From a checkpoint of a small transformer trained on Wikipedia.
Size: 8 heads of 32, vocabulary 2032, 10.5M parameters.
Architecture: biases, attention and MLP in parallel.
Training: 366M tokens, 11155 steps.
MLP neurons of a small language model. Each row is named by its layer, matrix (up: input weights) and neuron, and shows model dimensions 16-79. Each number is 50 + 10 x the weight over its row's rms, rounded and kept within 0 to 99.
After each neuron's rows, "fires in" lists the words (lower case) most often at its 100 highest values on Wikipedia text that the model never trained on. A number after a token or word is its count.

L4.up723:34 52 61 35 53 48 43 55 64 46 48 45 61 57 75 44 51 50 45 46 67 46 54 55 58 72 46 46 62 45 54 36 42 54 48 44 44 43 32 53 55 53 37 32 55 43 61 71 35 49 51 52 62 56 37 55 54 51 60 47 43 45 58 73
fires in: "up" 25, "round" 9, "website" 6, "sound" 6, "village" 5

L6.up7:67 49 33 50 45 38 49 38 29 55 44 66 54 52 51 46 55 47 56 48 45 59 50 67 47 62 65 39 38 64 44 49 57 61 60 45 31 40 64 49 49 45 43 51 43 45 38 57 60 56 59 34 55 44 48 56 48 56 45 46 56 45 68 60
fires in: "with" 27, "ksa" 12, "for" 7, "and" 6, "by" 5, "of" 5

L5.up287:40 53 46 53 67 47 52 42 48 50 35 53 67 42 47 35 59 45 44 74 57 46 62 50 68 59 54 68 50 47 55 45 46 51 59 74 48 43 54 60 55 57 57 42 63 44 58 50 63 52 39 35 47 38 68 45 41 66 53 47 53 62 51 60
fires in: "who" 33, "however" 19, "also" 9, "featured" 6, "features" 6, "featuring" 4

L4.up594:39 40 48 56 38 41 50 65 34 40 40 52 65 65 40 43 60 40 40 50 67 26 55 60 49 62 73 45 63 53 36 47 45 54 41 45 42 65 46 52 40 51 46 49 61 37 59 65 42 52 42 61 45 39 41 69 50 52 47 44 47 44 51 29
fires in: "other" 27, "another" 7, "less" 5, "always" 4, "years" 4, "all" 4

L5.up136:46 56 41 43 43 57 36 53 51 60 36 52 54 59 28 44 49 32 45 29 46 57 59 48 48 48 66 32 57 65 36 47 50 60 49 74 45 56 26 58 59 41 36 54 45 43 42 56 55 46 40 51 52 47 29 56 46 46 40 54 55 61 39 53
fires in: "july" 22, "language" 11, "august" 11, "october" 9, "november" 9, "september" 6

L4.up43:55 45 53 55 48 57 49 37 61 63 42 56 52 47 53 42 31 39 33 48 36 47 46 30 50 38 64 28 38 43 25 47 32 52 55 69 49 48 41 41 51 42 50 50 34 48 40 60 50 43 42 52 56 51 42 62 44 49 56 57 47 51 51 39
fires in: "it" 29, "since" 16, "name" 6, "business" 5

L5.up168:67 74 39 38 48 52 52 34 43 46 35 43 54 51 53 36 58 53 57 65 43 48 45 40 60 43 57 55 46 47 59 43 43 60 48 40 55 51 56 50 59 48 42 41 51 41 45 47 36 67 35 39 52 60 56 42 50 52 47 56 66 37 61 69
fires in: "of" 54, "saint" 4, "supporting" 4

L5.up736:46 48 47 36 42 36 30 47 48 48 35 29 43 49 39 39 45 48 49 50 40 47 43 43 43 45 65 35 56 59 34 39 36 57 55 60 32 41 42 54 50 53 30 44 47 42 49 41 43 29 49 68 50 42 35 52 43 30 54 48 54 50 38 61
fires in: "october" 26, "september" 12, "structure" 8, "culture" 6, "november" 5, "march" 5

L4.up332:48 48 33 47 47 51 31 51 44 57 49 34 45 48 30 39 49 40 34 59 46 34 60 36 37 54 47 53 58 46 39 53 43 52 43 47 45 31 52 56 43 42 51 44 41 31 52 73 47 44 51 46 52 37 22 46 33 51 47 46 57 47 45 36
fires in: "release" 19, "about" 17, "developed" 12, "development" 11, "days" 8, "always" 5

L4.up720:53 59 40 60 58 44 42 50 52 52 34 52 57 50 52 36 43 45 25 41 44 54 42 39 52 34 50 30 54 48 32 50 44 54 58 59 48 62 54 52 48 49 20 47 53 47 43 64 53 45 44 65 70 46 49 53 42 58 54 47 33 64 49 55
fires in: "is" 23, "hold" 8, "turnout" 6, "both" 6, "gold" 6, "when" 5

L4.up30:46 51 57 62 77 40 51 64 55 36 53 63 53 30 62 43 55 27 59 40 53 53 41 53 58 45 48 49 63 42 48 41 60 45 63 54 52 50 73 52 47 47 41 49 36 55 32 50 57 62 46 58 69 60 81 57 61 46 49 48 63 61 42 52
fires in: "then" 25, "later" 24, "career" 23, "up" 5

L6.up480:42 69 46 35 56 59 37 24 56 56 42 50 45 64 48 40 51 52 44 58 40 59 52 42 55 58 65 47 52 45 37 40 42 58 45 58 48 47 34 48 62 51 39 51 65 38 59 95 41 50 35 43 63 44 42 55 44 57 48 64 48 58 47 64
fires in: "had" 55, "schools" 9, "performance" 8, "school" 5

L4.up399:60 45 41 55 30 64 63 59 38 61 41 66 57 68 50 54 45 52 36 33 51 54 49 62 48 51 68 44 34 50 39 73 49 57 35 58 47 69 52 43 50 46 52 55 61 46 44 85 51 59 51 50 44 46 51 55 48 53 49 62 48 59 59 36
fires in: "such" 19, "other" 15, "because" 10, "while" 9, "another" 7

L3.up679:58 52 51 48 39 38 49 43 42 46 45 48 48 56 26 43 51 54 45 64 48 49 52 49 57 54 61 67 76 68 36 48 43 59 59 54 47 55 44 56 58 53 42 44 50 41 62 50 46 37 50 60 39 25 49 50 36 40 45 46 63 51 33 55
fires in: "its" 27, "used" 20, "however" 17, "focused" 4, "accused" 4, "trains" 4

L3.up7:36 50 43 46 44 42 34 53 44 45 34 41 56 67 39 34 48 36 39 47 56 34 52 46 38 48 56 58 75 62 39 47 33 59 46 63 42 51 53 56 69 48 35 39 45 37 49 56 45 42 49 54 50 33 51 49 44 41 44 53 62 52 37 47
fires in: "such" 35, "days" 17, "always" 6, "presented" 5, "waterways" 4

L4.up74:55 45 62 50 68 54 51 47 61 46 62 47 50 44 66 63 53 50 76 44 56 43 50 52 61 40 34 46 55 39 53 29 49 41 49 39 59 46 64 45 47 49 56 54 43 55 38 53 45 53 45 58 66 62 60 52 69 50 52 62 36 41 45 54
fires in: "up" 24, "later" 13, "within" 10, "production" 5, "immediately" 4, "approximately" 4

L6.up224:58 68 40 41 54 56 30 34 43 52 31 53 49 68 42 46 49 29 38 52 59 48 57 46 56 59 53 40 41 60 46 41 43 58 55 62 59 49 27 40 50 33 38 51 59 48 40 80 45 41 36 44 68 51 50 44 47 45 56 56 51 60 52 51
fires in: "its" 42, "election" 21, "academy" 9

L4.up477:51 59 57 52 77 56 38 27 55 56 48 43 49 44 56 59 60 50 57 54 46 66 50 43 52 32 49 36 54 61 52 38 60 48 61 61 40 36 58 55 50 46 33 50 38 49 43 75 56 59 42 70 51 47 48 66 58 66 64 49 28 53 24 35
fires in: "but" 21, "about" 17, "having" 9, "notable" 6, "president" 5

L3.up315:65 59 48 47 46 66 50 49 52 66 47 56 51 56 62 58 51 35 48 49 52 56 45 56 47 52 59 47 52 55 33 46 49 62 56 71 65 67 58 61 62 40 45 54 61 59 40 78 51 46 36 57 60 44 50 36 47 45 59 67 50 51 54 36
fires in: "such" 22, "system" 15, "half" 8, "systems" 7, "eight" 6, "fight" 6

L4.up329:70 51 44 59 55 48 60 59 60 66 50 65 49 58 49 55 43 49 39 53 42 68 49 36 53 37 64 35 46 64 32 67 55 47 59 65 46 63 57 47 61 45 47 55 51 54 32 59 68 46 45 66 54 47 50 49 66 57 50 71 65 70 62 51
fires in: "name" 13, "hold" 9, "other" 8, "right" 8, "life" 8, "gold" 8

L3.up886:37 55 49 51 43 45 57 58 49 52 44 51 54 65 48 43 45 70 45 61 49 48 55 50 34 54 58 55 75 57 58 64 42 64 49 56 46 49 59 55 61 60 49 53 47 48 47 66 59 46 68 53 44 45 55 52 47 45 44 55 63 53 47 70
fires in: "not" 48, "high" 10, "top" 5, "variety" 5, "pop" 4, "almost" 4

L4.up79:53 54 66 36 63 50 45 30 63 34 62 36 45 40 45 55 53 52 68 54 42 41 44 43 62 46 45 45 49 42 51 22 46 45 55 44 52 44 35 37 52 51 58 51 40 45 44 54 43 41 47 58 56 57 60 44 59 40 52 56 38 36 40 58
fires in: "up" 26, "it" 14, "around" 6, "immediately" 4, "approximately" 4, "germany" 4

L5.up451:54 57 42 37 36 41 60 49 34 57 35 55 51 50 27 57 41 46 32 58 44 49 66 37 38 52 65 49 40 52 32 53 38 57 54 69 43 66 42 65 50 48 42 37 57 40 41 43 47 31 55 65 37 35 40 62 41 33 48 48 51 49 38 52
fires in: "both" 21, "used" 20, "accused" 4, "focused" 4, "british" 4

L4.up753:45 54 44 57 38 57 41 68 37 61 33 40 49 67 35 48 40 40 30 49 52 52 48 53 44 53 73 42 44 56 42 60 54 60 49 61 47 59 41 50 42 36 41 46 54 48 54 55 54 36 42 54 55 46 41 49 46 53 52 37 54 55 64 38
fires in: "other" 27, "include" 14, "another" 10, "are" 5, "we" 4

L5.up574:56 56 39 29 50 59 41 35 56 63 32 52 59 56 38 47 54 43 29 60 48 42 53 43 42 60 71 18 37 54 29 45 39 63 50 69 49 54 24 54 61 48 31 47 60 35 39 67 57 35 45 61 57 46 33 52 47 48 60 51 41 58 53 62
fires in: "both" 20, "based" 12, "england" 8, "its" 7, "successfully" 4

L4.up308:52 46 38 53 39 55 43 61 56 57 44 34 52 65 46 38 48 40 38 44 52 42 65 46 42 55 38 62 62 47 44 53 43 62 41 54 40 47 53 56 49 43 44 43 53 42 57 93 31 34 54 47 44 47 38 48 54 47 54 49 64 56 42 46
fires in: "developed" 12, "development" 10, "days" 9, "men" 8, "said" 7, "always" 6

L4.up228:45 56 57 56 52 38 46 49 45 56 53 45 47 60 41 46 63 62 56 70 49 63 50 58 47 66 61 56 60 54 59 53 52 52 57 43 55 56 42 66 42 50 58 43 50 47 68 64 62 56 54 52 51 34 59 63 51 53 52 31 50 59 64 62
fires in: "over" 24, "known" 22, "married" 8, "among" 5, "named" 4

L5.up69:65 73 48 39 34 21 39 57 57 48 51 56 32 60 49 41 48 50 55 44 42 55 56 49 43 39 66 39 50 49 45 57 50 58 55 55 46 50 55 46 53 50 53 56 40 54 42 47 43 75 54 31 62 69 41 53 47 50 52 46 44 41 49 57
fires in: "is" 23, "was" 22, "a" 13, "of" 12

L4.up89:38 54 35 59 48 52 42 74 41 64 39 50 48 64 49 51 36 34 38 42 55 49 49 49 38 52 64 44 40 60 45 52 64 66 46 73 49 55 46 47 37 35 40 44 47 48 48 58 52 39 41 69 57 40 53 49 43 54 64 47 47 47 73 34
fires in: "include" 18, "other" 11, "another" 9, "control" 7, "are" 6, "year" 6

L4.up608:52 62 77 37 64 57 43 41 67 38 75 48 41 47 49 52 56 56 72 60 43 41 49 44 57 42 46 33 53 48 53 35 60 37 56 54 65 48 53 49 48 43 60 54 38 49 35 53 49 57 48 67 58 62 59 41 69 45 49 58 51 37 55 50
fires in: "he" 22, "played" 16, "up" 12, "it" 8, "later" 8, "around" 6

L6.up65:49 58 36 33 41 45 31 30 37 50 33 49 54 65 33 51 43 33 42 57 44 53 61 37 57 59 67 42 55 60 33 49 45 61 53 56 45 43 31 56 62 41 32 40 64 42 46 59 47 39 40 60 59 43 52 49 44 46 56 54 63 56 51 57
fires in: "academy" 13, "opened" 12, "its" 11, "won" 9, "academic" 5

L4.up674:41 48 41 55 58 42 64 52 35 44 44 55 63 47 56 46 54 49 43 52 55 39 57 48 45 70 61 62 52 38 64 60 37 52 50 65 39 48 62 59 52 64 65 48 64 50 54 78 63 50 61 37 40 46 69 51 40 53 47 52 61 46 52 53
fires in: "who" 30, "however" 20, "ii" 6, "pennington" 5, "washington" 4, "days" 4

L3.up979:36 58 51 36 47 56 41 55 55 57 36 44 53 70 38 50 44 49 43 48 52 43 51 44 50 45 60 54 69 64 28 45 44 58 44 58 46 58 25 50 55 45 37 35 51 39 58 56 40 40 40 65 48 39 48 51 48 52 53 57 49 66 49 41
fires in: "other" 16, "as" 8, "together" 7, "such" 7, "further" 6, "another" 6

L3.up618:61 52 52 41 36 67 43 48 44 62 47 51 57 73 26 45 44 40 45 54 46 44 52 54 56 53 63 54 48 59 40 55 41 61 39 64 50 49 26 58 62 38 52 50 58 38 63 76 50 38 42 64 41 49 53 44 47 53 67 46 55 51 53 39
fires in: "its" 55, "open" 7, "towards" 5

L5.up330:56 60 38 51 55 53 53 55 53 58 37 53 71 59 45 47 51 41 26 54 56 40 61 49 52 60 66 33 56 46 29 57 58 58 52 69 55 61 41 53 61 44 35 43 63 40 38 85 54 59 56 62 58 45 55 64 46 48 55 53 49 57 53 46
fires in: "about" 20, "between" 13, "both" 8, "writing" 8, "written" 7

L4.up250:48 50 49 64 42 65 44 63 48 64 41 39 58 67 37 22 55 41 33 43 53 45 55 56 45 51 54 56 49 46 54 63 51 57 55 54 50 54 47 57 43 26 52 31 45 35 64 75 53 61 56 39 50 36 57 44 37 62 58 29 42 59 67 44
fires in: "known" 18, "not" 15, "written" 7, "people" 6, "player" 6, "among" 5

L4.up968:46 48 48 61 41 51 42 67 46 52 42 47 46 74 51 47 43 44 38 32 52 57 51 45 28 58 57 54 53 61 43 56 42 62 46 58 40 58 44 50 46 43 41 42 60 51 57 71 43 41 46 56 47 40 29 55 43 54 51 49 52 62 51 35
fires in: "year" 19, "days" 11, "day" 8, "years" 8, "always" 6, "week" 5

L3.up660:79 53 56 65 38 66 57 60 60 64 54 55 48 57 53 68 48 48 62 48 44 64 52 64 44 45 50 59 53 59 52 59 54 48 52 73 58 63 54 52 46 46 68 60 55 55 53 90 64 42 44 49 53 51 39 36 52 55 58 76 57 61 60 37
fires in: "system" 15, "which" 13, "systems" 9, "after" 5, "how" 5, "half" 5